{
  "n_layer": 14,
  "n_kv_head": 4,
  "head_dim": 64,
  "vocab_size": 24660,
  "norm_place": "pre",
  "attn_scale": 0.125,
  "bias": "all",
  "parallel_block": false,
  "init_std_up": 0.0293,
  "init_std_down": 0.00277,
  "optimizer": "adamw",
  "beta2": 0.95,
  "final_lr_fraction": 0.1,
  "batch_tokens": 65536
}
MLP neurons of a small language model. Each row is named by its layer, matrix (up: input weights; down: output weights) and neuron, and shows model dimensions 272-367. Each number is 128 + 24 x the weight over its row's rms, rounded and kept within 0 to 255. Numbers have three digits each.
After each neuron's rows, "fires before" lists the tokens most often just after its 100 highest values on Wikipedia text that the model never trained on.

L3.up289:140131111151092109115109141131141131133101132115122125154182152110109098139136150147130146098160114189128131138073127099084121121135126152101125146152118128152140107105162108137110142079126152156141114147158133142121149119150155160149149128082159096153196184122109140076161092107147162171
L3.down289:136142133119129136125144114133136067106133083150137132095107133117097094092137126113125152142103104126098121149147118077091112124163158113168161124168120136135161136089151114092120165145188106131148139123093110115128148130137133148159123156121154094175127147143162094097147133115126132116
fires before: " |", "\n", " Attendance", " to", " Stadium;", " Photo"

L3.up963:083156080134134153104155089128147104147117136156112134114161099089111153108178161135153135107121125144123181166115138120101131134121121133145123121152130117126119088080102137079109152095115128136124085098157124137136168111113138137117103097127095107143141127142108095147165138109133143105
L3.down963:144114106108134142135103109117139140154182127109096132114114109089136182167108141084100128114136157124121138147127111117117126146145103089093089136119122120110132144089173095163124097095160127075154125101100112134071081118137159186117117156098130117143129090151114131151136124101153139109
fires before: "\n", " player", " –", " p.m."

L3.up1357:146128126107075101112101120130121133121123144158103126136166148124126103078138125138119110124150114143126165099104167106123122106100148150100138091130099145117140094145141085106123126067141155138133153135122101133119138164132127155168156154117122096137134160133169081129146146148155154124
L3.down1357:136112112118115134144119120142119142089129139162141157155142150141114119110132138124080158130140086108133122141114117124122103127126138153143120153086115134117078172157094123149116102122155104104103108097094144154148131115084132105122159141111087108062131101092116087154111141170135153094
fires before: "\n", " Qualification", " GA", " %"

L8.up246:115123155146123105121092111139138115090088161114127091122106067130159164103112155173151131105135151147147153145124125109136149130102140132110149119150118118146128106116117150139128136090122146137119129113127126129140105134166141123153116123190124147082166119153116099112114158124110164151
L8.down246:101122113116135175081119080128124133163118104109096110125143159127099161170097128132152127163073116099102131094110140147143120192114096124111100107132132103116106150126107146104120141139143117154109140126135159149176175129131130140077104140119108105138155175146135140159139120136070080152
fires before: " |", " he", "–8"

L3.up1173:135167149156082131156128105136133085124075129138110153106118077122131114108132132153087118076136170160142147151150116111142129109107109135107111131146132147128106094141186125165115133126166189174137144124169092098129113178138123146110122155140117101150145139104132123117145094146105198163
L3.down1173:119112086129118128110159154131128146137163147175094115165149184188152157141135104173124099126093102094135104143127116142068149118158140076100121144110117082110108125130105125114137135147145132137133088102119103145130141129116129117119116140133078120148123130111109125083072168110103126102
fires before: " |", " in", " by"

L7.up88:153134125140097116125164095137115106145122096139156114113133121125083148113099108134129150174149105150144168127156105131147100114161109129144113130157144119161104124126133133129132139145111161144143109127093127102130095124104131139101104184140127113086106132147145104168158121136130127119
L7.down88:129101139172097146163116157135099102104116119125088145127118136122109125124131102108144103145115112125111109137100140180116142119151160115125142119088154111126126116154120114114130147099144128103165100102128131147168116130114120082137162118102109154126175097132105111139118108166121111143
fires before: " |", " in", ")", "+", " place"

L3.up665:140118094140098078106134132159136142172088135171158162129140127115142136095135161145124126135141134129118106146117111122109124135120109150140154132147123096199107085081154122125119106127140100161143118094101135117122144142137153089126147117146115133130141141170117099118155156139143151122
L3.down665:116166142128155132118157123131130076127140156140125108128127103102163149137086134164179121108146122099108110139138146127149115118142134125119127128127095114158070129131138167140150125119139116143171126143143151113113097115155116117154133123100124149128142133120111151155140142119107142149
fires before: "\n"

L7.up3:142115098111136049151086137144097136143142125130118176087103130128140158113128151099103115161146135135118149148100117134172089109137137160111156114113108114089105082137173110141120162132092098139095167149121128138143108118139135148121117139175148145097136155135124114082144169163157205150
L7.down3:163098123096131130126141118143119121120105103134116110165134103121117138110112148159140164121141135124134131129103136098145122137115146114111113148163089137150127120157147127133123117181130098151153116132121112103118092154100179134125139118109118125117126113129142094174159109149113161136
fires before: " |", "|---|---|---|---|---|", " 1"

L3.up116:127150133123106122114104162113154116142104125087134189162170163127135109134120158105098108092136131119099104119080068121107147126101105118109155148168161109143181140130114134116133105135150185112154110112106122138095117087122138157135130113165136153128118147100087125089124129130102144137
L3.down116:116167132128133087109135083129115091128122116092126138133144163127140103112099127078088119138058119129090135110133111136126117147100133092144137121143142128134133134097143110158151106161154085122137112157077100124166120133121076146141099152112144079178121156134172100073129120136127177133
fires before: " |", " D", " of", " film"

L7.up26:119128126155156103121094096136125135111083110151132153144141115092115146128099143149116169158177128140099107164089114119140131116157110148098125106113093164191108112102108137129117117093102121138139125121144127112111146151135168106115132127124141145099156142131143097105115137110145164179
L7.down26:141098133097153111112101165122106103141096133108081104152106138118159122134121159140099108136118121117153134102124133098167093194099119112137119146095137097158134119107165131094145170152129124136177140161142158108126117187119165143135135137115093124159113152117094116154143118107097097106
fires before: "|", " |", "\n"

L4.up593:138190088106112145148142102144093116122121130132132132129146141105111145126150101131109179088140165150151173104097112069141129122105141136111118136178098150123125116151115142137122110092083135112178090116153127132153133101107153114165108125170098117134200157141162107145128118099095155127
L4.down593:133146119152121135162135124141122098130116151128167117086105168131094157127139065138129139150098137139130143071136103136167120121115109097098170117142118098108120115141098172110116159107138121203138094153130111123167133156119141153134097148136116141164118115155159079118143084142125137119
fires before: " |", "\n", " medal"

L3.up683:134136150112128116149070148145102084112108116173138152141174134137142154112110175130138148161206147173153137126088149119142086112114168137107100151137088161145126105150118092137136175083133156142121144132163148121122120114114164160133110163135098123122171172127166133073184116144073173173
L3.down683:117149132158110124135072128121104102130129118198189121140160104122186138097130097140112136102135152161107094136109109100126107111106135144157118168143089162110099158157120122113120128116088144190110122084169172124141118154115163133136104133103134114109166123147123102127165125130166124135
fires before: " |"

L3.up530:110089117166127144128118127135116114131119150142161101151116136091111104115107152164134126099124121131142109129104134095120114128107143142131133114140176111130114097140149109119201112107152133129115112147119111114131162227145152158096148146115108083170125164129112122127123113129119140117
L3.down530:089175128132161142161086155122099106139182131131097177133109123139125139170147068156129149131136144114129115144123135106138147141126135119156139113131115173116103111133106172097107108116094102132132133129122094133139144087082162078132102137118124157117091107152103162166138104126107132142
fires before: " |", "\n", " 2"

L4.up927:094106093145131142102119110154101106085128106129111116095152156131146130117122106132113118092151135125156141133107116136072131095134118149128107135143119116131157112129131121106120180123085116113129145139116095101159137092118109159141082095121146144135136122133114080136165120105135171129
L4.down927:116102120142119136168167073158129071111136132137128158176110157106134095158135114122108143156146164146153173137104160147081165114133095113118105114107138146130116106118115090158140133121062171147127171123169086119139126114146120186130139091076127118122122164135143095113128132150090166160
fires before: " |", "\n", " p.m.", "–8"

L3.up801:110165158115156149120149088116111137120123107111106187076142143130149148103121108126108134102128119151086137081106170068121115147101136147095127137149124153124130135145106140079170163114104137108138095107114124114132144129129119164152114141147129161107143104137127119143122121111083120128
L3.down801:118140096120106159091132118127126088132156107149075097138120119160133113143158147121144118081129092131195119139087112082149148109159103110070151137161130191089102135128141129107107088110132105105149109100171144137118121129142141153130132152118138090158153145118149112121150149115117116116
fires before: " |", " –", " in"

L3.up210:102091086102112091125128125133149122125094158126135119128104128084152187098141136080153131090130171117120206129142107112106147154117100139135089104138161114164142130065092100123112130136124127119084078127127111099154139117158138159119118136113112122132133128154108085103165124122166141192
L3.down210:111099132161102129117108105108130090149154138064128142140128110175154109165157152162116123164140096115136122122145080143087120141128132115153114128120139089120132172148104107119132116146125135144058137173136149165168130138099112137178097163132182077108095129136130107090125139113163115136
fires before: " |", " (", " place"

L3.up144:138097103100130146107135142135138129129117155123094158114172165141124139142154168129154162144165120133169086123058139099138126145095135132122138099132106140132167136146138118143102140085154142151152130149142094145114145119159149124151123137148122127146143211106133120141114155134096144134
L3.down144:145103154135142122116105136131104139094113184142165104164125142122089136098156126126141139173144132152144092138141130114132103151163093080128089091136119149097123149143095162133101139116117151142114153102135131094130122116170192111127105158104156140136127118109135079132163123111096159125
fires before: "\n", " ", " %", " |"

L3.up257:117167152130120139167114102129134119116102148153144191102140126117108174118178148179089113119175122152148138121120125104142114132110146115097150103170140155147142092155107112083122135090125167082127127152145137135143154092125103196182121140128152137109106116137112088083153135115100185150
L3.down257:159154133130092144124152117126125146120165086161147110114123107118131104110129116128115144126091122113129101097149126134130136163114122100146138148141132118144134160099111118124127096177140138103077148103110114141139131095146099137108109147113160147134096116151143153126170125149120132160
fires before: " |"

L4.up784:151188115097109115121137138119129104148112110108147149094128151137118097128097130123102155129155143165144140172109129122133170117137143167115150140144151126079121125118148142109198087108134076100140129093158103119115114086115114113160083143124156129142123157191116117164142134129127112139
L4.down784:115122111138119143114102152111138035129117090109123125137137117148150099152116127144123144112151109119119115105125108140092127141118137134160132136118091104104088158156153112148185124130162154113144111119162096142091113148125092169137175178155163130134099168119156088143188152104106097114
fires before: "\n", " the"

L3.up1040:097096134148084097138143141130122144124143132151104126110119156129127125128143170138137114131156145125131151095102129143109165120102141151109151059110091132130123056118168101130113116150158124137171146130159110152117102105149118112153143157156144121143150148158108098124135139114074172167
L3.down1040:124142111169161118096090149154067147096125125148175129135133121121141109113128128145109153082147105115154123144119137094138103150133142134137151174087117107206100135108098109115126100173121144167124125126119126129110121143121164092148165125081139155109140123104096152134119118131100101198
fires before: "\n", " %", " High", " Location", " "

L7.up843:139108101125104132111143141191090094095132153087139143112112147158139163104128117138151103082166128157116147108085139124141118136111176100128117096148145106135160082113115131091098152121129116116081134136110095118122128100141153180130124135132124116152099107122104116125139118117100150136
L7.down843:145123115151101109124124135102109100143173127089133105132149169114150105160071138136116187112125148156117134164097098144138105149140067133128130178110126138132123147134134114131131120141127137161144137133085156130160145145156106109120170147091157108118111152137082161144129121070148102164
fires before: " |", ")", "===", " ==="

L8.up936:163160129123145121069112123140106121149171147127092117136143111148084093126169131156126146072112127175122143120092145087125109144109149160114143084104081127080119094135149154084125116085097171126118135086150142147120111118160145146167141097090101145137116135175115124116126109149124150141
L8.down936:132152149142123085102167143102126210134126132088132139147156122153124107132142117133091124103149103164121129114125157103144121148117112099099154113120151105157164126098138109156098120132109150131148141174130072119118146139115114155090152121130158108120119144110140171124113115138145103104
fires before: "\n", " of", " Votes"

L4.up811:115116126150105136121095121128140086146116109171152134128141114132159116135065160140121080106105121118155090115080145114102121098134113177138100130117107141138146147126161156113131162126147121157114095173137102139127139156092122147145139125165065174126125147169122118106171137126141149127
L4.down811:110123119117117115135097162124129082121117120172115152109153105186166115126141139200144165134084129124113154127165148088127153148128143140094154132156126117140159147094133097088118121161167068092131106114101137106091140151132113143099114065178118131126106135123120117136136113121132151120
fires before: " |"

L3.up178:128120131122145153093112095131116121113152137143103124119115125102164142117105129104121149122195137144141111134120128120109129128109099117112096148127093143124149189111166159116100126099169105108138154107122141131106133114099143129168142119119155158119169139158130118165158123104127154150
L3.down178:145153144169110121105138101123122091129122144139146105144128104122145146116120149125151134123144125126126164115112110128143111112117150137106151149101157119135102117102144129143103117089132153152139120113135114142142110189129138143138123161142144120108126133134109118179121082131148115116
fires before: " of", " on", " to", " in"

L4.up453:110171128142098148126156092133134115102127134130136128137153158103119144093116105161110101115192138142171100093104085121081142092145156131126141081130152157129114090127117097145162152103109152131098095164137098110171134138097074136164084140124151107137181135168121085111141191145163151122
L4.down453:147136109134127130151148124137144090099107096152134084107108130137112162113176159091108103140082106128106107110149116092119074091082165138132137153135142121115136165156153097112130128179133183145118123159090148157112126164153147113153137138126156130075098134108142114101086122138154096120
fires before: " |", "13", "6", ":"

L3.up60:143129133078148123102087156121134152119119092105115121132118136148153127165144136103127108129113178139135166122099136122103136134093087116098113152149104130150132103120153134122115136125138091126105172135113152104106124138086148141118117140126130122126127144133134147108153163141091126119
L3.down60:112109113132130090134132131137109129105167144098149125160088104112117141126176132140126119132113173129142122087097137108169145182138135161129105096127142129092134150133141182159126160105089158101121102118157118129140120120105149128139135130137122132122144121113136102133095067112164087126
fires before: " |", " of", " to"

L3.up1270:103141103108125106099130082153098113140120130121102143147141141100119113141161121094135132100126182132080143085172168132037181057131161134134112143129111154198137153121108129106140143139087150159114119137117151102119135117170117101139151141128108126088117118163123080121155128138144144115
L3.down1270:123123121119137138167090110129122127086158113133169094127116114164128131163120139106124152143141137128104102127122141141123103124110143183120096132120147114132156113120120158129127135135139134151181131138135156120149164137131169098157148080174125087121128097167101101149149115139116067130
fires before: " |", "',"

L3.up571:128116113119122106140119101140140119115090110107137121139148129132130171144109131147133114124138181131111121128173129133100151091120119157150138161121109145142131125106105131110151107130137130182082092131146137116130155031125154115122107160133118096094134132199135118105159147144155144181
L3.down571:130085095126139120110164105120092172114116147115132156113135111182144137107122125111101147160116131087102143121098115132126149131112138153128102164105125167139130129101118106126151139170139101101125122125145125111175127094117125139103100135104133129114133140165115100133158153129109133154
fires before: " |", "1%", "4%", "5%", "7%", "6%"

L3.up569:085113083115139140128115133156173097127113140127100152109111125128103136136166118134119111130131151133132174106110120163126100142119171125128138086105107120124130078129182114079131148138128095132114201122137141158129125106129150204117154134146135140115175117123107119118136123125108166156
L3.down569:129136091143171096138124163126105113130148151133126090110165167154117122104126099136123112143120144102172082157152108112100142120110132146092154158103154146133073118152090152151129145111112108155116115149080103085138177147131136096121129130104123085083096133132140092134126154122131133144
fires before: " |", "==", "==="

L7.up351:143162157167134139115086143130110137155125117141088153113167167133102127127108137134137131120120093130106155111127096113130123127139147130145088090124133144170104127087119101148106125119150171165111153090115137117129140150124130132101115128067091117095163111130138139109141122130122102146
L7.down351:150126128156133106132114121096152255121088133113117138196112134135126112142075165143101138143104134145117172105102148142132141053100100113150113103155119110113100093159143132145129101061140156157133149147104145128144130111138113133142144077113099100098144099112112228079084123194124116148
fires before: "\n"

L4.up1378:084121145126148070109130137149132123097098072124165176117131133136128170117092127135143091152111116168091170114131154113109136109128153114152140125127172159125120112117095125109146135098109115127093113125109138116148113118135110134172101131124140130120099102130111110159137166127123135118
L4.down1378:130159151118144133146091173111090105091145190135129111109137138125141124143122115143090053124182146108156188114139108144163127137141141131084137147135103135145171163086113135124100145160150117131084086180126097133120148176101135141111131117122114109143163132132160108116102115116120108108
fires before: " |", " p.m."

L3.up890:117117125190073139137106144125131149154090135105108185147109152136136125128133120076127107152175133154109130119109102114088127135099158139111103152148116114151141115106110094099123144128145153121139146132134110109145164112125111152135157162081157099155178131155126131097159111126132171127
L3.down890:086091136164157112137120147127128083144138142119123169152148128137181092122126098112107127112144133131097110134127136121081075141145135104127140125136101088127138120122138116109134127095122146148147156130097137106103183127135091113135148134149135153108087143131128130083136117126129120106
fires before: " |", " Attendance", "\n", " D"

L8.up713:102121138136133098160101100131101105138102082140138117143115128129137144085141156158114139143148110151090116101124153099107127120091138132104165130105111088116127168139169098122136152109146178118118156204132115138122123131146135119138108145127141180073108163158193114105173145138141118111
L8.down713:118100142146131159164139097141160059091129088136096096150149129136127121112159112143147132103155119116129154083104148114126147113124135102114141148146114177126095146158112133117120192115098138135135144129124175114088117088119147097097134153128118106133142092090125108135170129126117141104
fires before: " |", " Candidate", " 0", " 1", " 4", " 7"

L3.up1180:148147089097154117093111132124069113091127130167113102139127147101164111091119162128113118111167155106174151157134085083058144130146154175168140144133092145151125118058102086124099165095095162133121113132118141138124118115129147163143142131103126109096145134142112098106141119146126156142
L3.down1180:132128173127123095119176153135155194112097135152115155159180154124121121154108103101115155158124164157082122157133163121120133155141122118075113171147126147137101125103159121162109118112137113153104151130133151114110123135104185137110090124128127104090112140124143148153147126139191095135
fires before: " |", "\n"

L4.up745:106135106159108148110140138138102110089114123182069145117116098115134166134150129140148124097137127144149143139075160129108102112094125142111123066131132157152157101143116122091116165113144117141099185077126114091139121106115135163132122135145128139162149125149097127172148152129109137116
L4.down745:114173133151090133153111095128157084121142130143150157116110135092144145160153089128135123093138142146158095123194089093106133144108121106109158146131164128114092138094134107138094088126129128185110100177168106082132129144103132088131132121094103146119145109130164135109128135126122125126
fires before: "\n", "==", " =="

L4.up533:113075135090124080140097144136146121137095125068168122113148112145164120130088111106117115087143141098124142146072102141083113123138119121106155123127113149131173117087099152126142132150071103111097115137099141105097159126131151163126118126131135081130132121161094123116132157116116185144
L4.down533:110178119144078126107158084112104098155110117088099110139085153085185123127167134146107162140125092122130108146163134114125127108124119175120081094095162087157113147123126141138174116153150152133086142105126134114122142128105104167119134136119130176136150081130111118115134085137120091154
fires before: " |", "\n", "ne", " ("

L8.up718:110158143139103120139152154166134128137137109188124148082158109130153163133138196134123144145174112157124101154137101135118119121119116148145132110118108114134161135174132117150146131115143153194131109043126114117144117108098110154131131156138118134137149131125123121087111092134123153166
L8.down718:100124121106147084128126138137158161144115151141153124149123149168110159125099147120141109158113164185114128164108116112135153100120159112136123124127158128106127178059097118108127115110102123123123112131118138139117107149126077146130091151171109117148119104097153076144147134139115124133
fires before: " |", " of", ")", " and", "p"

L3.up1056:112142143114110106150114123162106130088102129127086150116159133108101117111133121139123122095150195134098162100123121103100135134135103167135117105192078152157140112110120102113136171108113173165106131138111146101127144121134131118106120150080089101119156139194115075120187112119139124156
L3.down1056:133115152142127150140158074141110172115103143164173151134164106135127098147144137104112184164126161122163158101129133142096161106133121159140137142109060139119139126123112093128117128142123108112164137140106167124143120092141160152119130128135102134151127138166108097143133124113151109109
fires before: " |"

L7.up516:137129136134137124118117110112045121115182140147121095141064153115171120154118155098132110115139102143149098124128115155099100084130138162200116128114122135132122099129163122128150175114092146157110152139103095146142119085125100095118113140120145103069101135135102122095143125152147139134
L7.down516:108121128106120125127146174145142079165073140098105197135140129129093154082134114138089128130154146137104152122109111123196175159058146080112151123138145091126136166137112112128132049153145078114154120110149123121082155153127140142145107129151094122117110074114122132155107136094113167121
fires before: " |", " 2023", " the"

L3.up177:115143125144080113137078087135088137118103133103115114128138164106118113125174102145119127074136164150116095147132116101088172125111094119136124144143119134131122119113146122086134107105110156170114123142136132103151158151161083119143163170122141116070110118173135074119158127149112125115
L3.down177:108098141156127140166161107117100146129148151126136124147075104178132118119128128091109105189140121114094118100133152158149149143123117136146106107093129099167182104080175127108113106145166169165134144129120131104144104108151168117110194091145106139131137171127091074153149090120175131088
fires before: " |"

L7.up27:128177149129108141160128087142143115154093124153072140137093130120067151110136146162153140143150095124149129154128133122124101123091136127108138095117103101148108125101143146160165117084159153133125146114144138127130148147111137160182139141145096126136157130131157113119128115111114147107
L7.down27:119165141155133117115095100113138139151113175152144164093096119113132111142137096161133171108114101109172105155105157119125134092105125171136144106110132125148121094140147145093124091128123154128133144157132136123125147116080129099111130099112101129126137096133123104121172127118125114106
fires before: "\n", " W"

L8.up265:133158134143118136097104117137136122124105140150134169161141183124113113098085162171135133130113075102132136103130126102119094123082150138120114094139109114128117099129168126180100144106121195112107162117108097154084127105165118158121122131143153128128162166130105115121140120141093122150
L8.down265:094138099133131110103183114110118253113122078109119137125120103108130130109128084124134133151130092136123134131092114118095149121129171138136119094115096118093094144165161119161105135108155131140123130112132126146155129117104151109156112109123111156118157107089140217080133100146105127108
fires before: "\n", " |"

L3.up1078:107139104113123131125115120140124122143083141123070133134111102124158123132131116113127135123144195157117139106088122131099129122129138168142137096191078142189155090150103126092137095120118153140145162118160125135147146119133115174149093137114124132130143122128088124116104110126156173152
L3.down1078:126146129153173139113101126108145060155107124142092120095091131105163167128133116157139173146126119121137163133058108138065105140120147124098132105109114101170167103122151105143138128096114150121141148144186081141176114157114123164113128116148135154157184162093115092159145161122142177160
fires before: " |", "\n", ":", " that", " for", " to"

L3.up853:105143131116142053123093142116128133156066135120159119124151120148141208146167102133082140117180136127135198103136098102162128134136206159114143097108105138163125058140126125110103112108184105156082168097131127115151080112141151149127143144139123114115147112141112088117148103138180145146
L3.down853:141087096138120096134077157147105085124145148158145113101150126148102121088110149117122149151125130117133124174095138097138113137115108099138137136086145104155102112113148130105120158116143104126130145192107110148100131144125145172136139112137083102135085160148127116112122129139184135134
fires before: " |", " /", "\n"

L8.up1304:144140103129152109131085082145102131161132129149071112141135120116115106149163104105103128099130123114162107098126197128093077133123116154100158105100076110121113139127152149156143117098108150159132146095147141167109120173147136130140158159111090136107161121112125130145113105143104134137
L8.down1304:131128148109149147110113138106172160092115127132106151142139146135114103133117141144087154109125185105189122134093126138179116140079134095110172108125127120133170117124110121111139145135157145151112136173165170094096117148119133139107116114120110137109081087123108181126134156136145075097
fires before: "\n", " |"

L7.up543:138108117087137088161142112177143107164111124140142156092101141131114175108125118127123084110123110145107158101112125105130150137098176119134147112131134123160114088132096118085109163127130130067107140125105106127140115130129122152126099158173130120082128141133119092118134137183119115128
L7.down543:118060124145093134135122111126118116088118178128121057142137128167127136159121112080141150096119119125119141145140143121179100113141096121099135152137109084124152134109157147162105125116084061140117141170128143131135134109121160111132189085135119141123145092145158145164117142096136122090
fires before: " |"

L4.up1371:122116106153135131152114100135128102136086133135150116117119125119131123136169167152091122142156125152142154141125099101095145126156143170135135128161112177141139084123101130134147176146136137135104117113151083134135131135138152165113098109147116128142136155126114097118134139131153210140
L4.down1371:117087141104107156137120130120107131101119066143103146130152119157169092074123126159164096085101071148136115126141158126130062100099136157153135122105168154169116145154108127107119055161089106145102130103162122147093150088145116158150115170130152149088120140101141134104102161144095114149
fires before: " |", "\n", " (1", " /", " (2"

L3.up888:155154146122140101111146142152127107123083136174146124146106111147188137116088134121137115113154153127142120097094134112098103117103115171152129137133142158123117103094098128091129103106106114129095121141097103134152192133158156137108093124063164097166172106152108122091122097125125163133
L3.down888:147143092167123142132164138157106144116140083129149116146130148137163148153096113123127166155119097133122125112130154104104138143158065153151100121125089103130119075089155100101154116169136098116103173156112184138121109106113143134115149150157121145099134141116076180136125141142077121138
fires before: " |", "\n"

L3.up420:113098140129136127154128154128124124136106117110143167102140167130192146109133100119111125108124113151133134110127085090156127122096178134118129104156130158116147083117135121134130161148076126118083154137113129127136164107138138188144137140106136129093159111112105106109150161121106161134
L3.down420:174131161131137136134097138114111079102114114127163116091137158134157155120113132089099155106082149109138100160155126118162107150124123110124107141096109136113117121088149129120104138106117125107110167145106095102143141086125179113119104118108137141170135126116136108108170153119149157168
fires before: " |", " 15"

L3.up772:089144106131130089128071145109098123145103081085116174130137126145162150097106116087133152096140131122118147110137081087093131101124119150128139141160102147173107152102140093134130155082116141107097114162101103069164130121066126136119166179096123104101112146167108093106130122147129175181
L3.down772:126131117125143099154127170130113104100094121156139161132125086148173142118099129115155160123121135134136161112117176114162128110090098115110126138098146113155135156130148145158141154123090136164098142160155119131176121114164105132140133144096138118089152151150158090097138117124130125144
fires before: " |", " of"

L4.up46:117117142089151147102138148129108117121122141087132162117143153153172178126113144135156112136114117164137130098136119117095095119082096117133167135114117134143122092131143165116146159103087144123091157164102108166126113094114099144180139112124150140094120117109137115124116131124107137105
L4.down46:128115168086148163165125159130104058139145160144135113163117145107106139120133097131124085139108102146101142133123062128137140140118134078099137136105132143123137132117140124134145165185098103136136126154170118102145163153129137160117116116164113058148126114141105089119153151124124118075
fires before: " |", " hold"

L8.up423:095103113169137107122133089148124122111114177111149187133131120096126125156082135127175103123126124135152117081182141115086159089136138112106158106133098138115114074129118102115184157110096129133091135186126115098133151119143102118117130145134109153106166115133108112100151171134101175136
L8.down423:155123108105120127113145075133132104109153145079144144129101176117150135137096097142127136111173124105142151112128123128110123132148120137130158132111131123102092089132120112140137125133080122155103132130125108138140170138146108110104125117108091146120150124127129173127160122129153101108
fires before: "-", "\n"

L3.up1279:128111146117182135094161099134126110130149133166108165102096095123105187126163142099130108118159176104127193120110137083159120143089122140131151104146147157165154079138090107092141131139129156104120117103190083119108156115144155161116102131098115140156152136141121100096149149107122156124
L3.down1279:166106155106110117085150073127153087102141106134094087148111097126116138115116151124156117130130161138106119145096127099155136108133103148149170122082136145120106140129134135128097095120144119111121102061136115155117144158145105161118145166103117157139155123128148114098137116133127132144
fires before: "\n", " ==", " –", " medal", " |"

L3.up988:146119130147132133093147149131099127150104162108124110132140175135173126139153152129137158126167089131143133148103083102078132124126170137096138128155132155173115111111100125115118179074169181154107128104160131116144110113114111151133131113134126070067146114121124103094174147125126174146
L3.down988:164096118135128127148148130130150081085134123168150187088108137148123140149141132086120145149141106136131146144173155145166132144115145112148162122123109099132166133089137154112138129185118150150122129109071113095112110113069125087105144134137123103147094098161141131117129124144116104115
fires before: " |", " –", " Championships", " D"

L7.up216:118128134108122089124136105145097101131083128144163127144144115120152187115144130141093145079163138152124180069113111139074134085112146164093154110182152138160149066132110045149126158134143162162116132109140132139133110090162074153134139147136088121096151105119104092095135118144106159150
L7.down216:135109121136120153104147121136176074100131129168185149137131098145147111075131160104151102133079144135101136129108131113146135106111167146101140124126153127147130142143107092149137080117101138106153117091134115124118116161148176156173114153135116090112121108134120094145122150127127128118
fires before: " |", " /", "″N", ".7"

L8.up1166:147131135118129133133137116140133112148129169155105163129178125120124101112140183115132143099108104170148143097108178125082058108093131127122166119170111149102128118084152119165088131119155143152120161137080125165129135132151113165141117164130134120142149118119155102106142121106168137114
L8.down1166:117136127121095156165082122082133102155062146141134125150130169124139086118128129134117167084138127118115162154129149129134102118142127126121133114110138105137127102124134140164149131116106097121103103145126139087098171126112154130152082108176105147128165104118163072102177122130142100138
fires before: "\n", " 0+0"

L7.up580:092159119119118123116117118130131118143092163126116112147104130088127115112114129135147128119157160152135130124117116097084135120118129147134114114118076110169142126080101129119129106128146147115144106144163096144131189155159109127127085137144113142144102148153122101088125082125128176174
L7.down580:073121135123124158104160130111134089100114086162101118112121162139117110170130114130106143111120127153156091110097098140147107127111121141173170140096113128123137128115102117137162129136141151131186128128150139117148137166097127151134155115130142122160136125111109088120119147142125137161
fires before: " |", "\n", "|", " 0", " Al"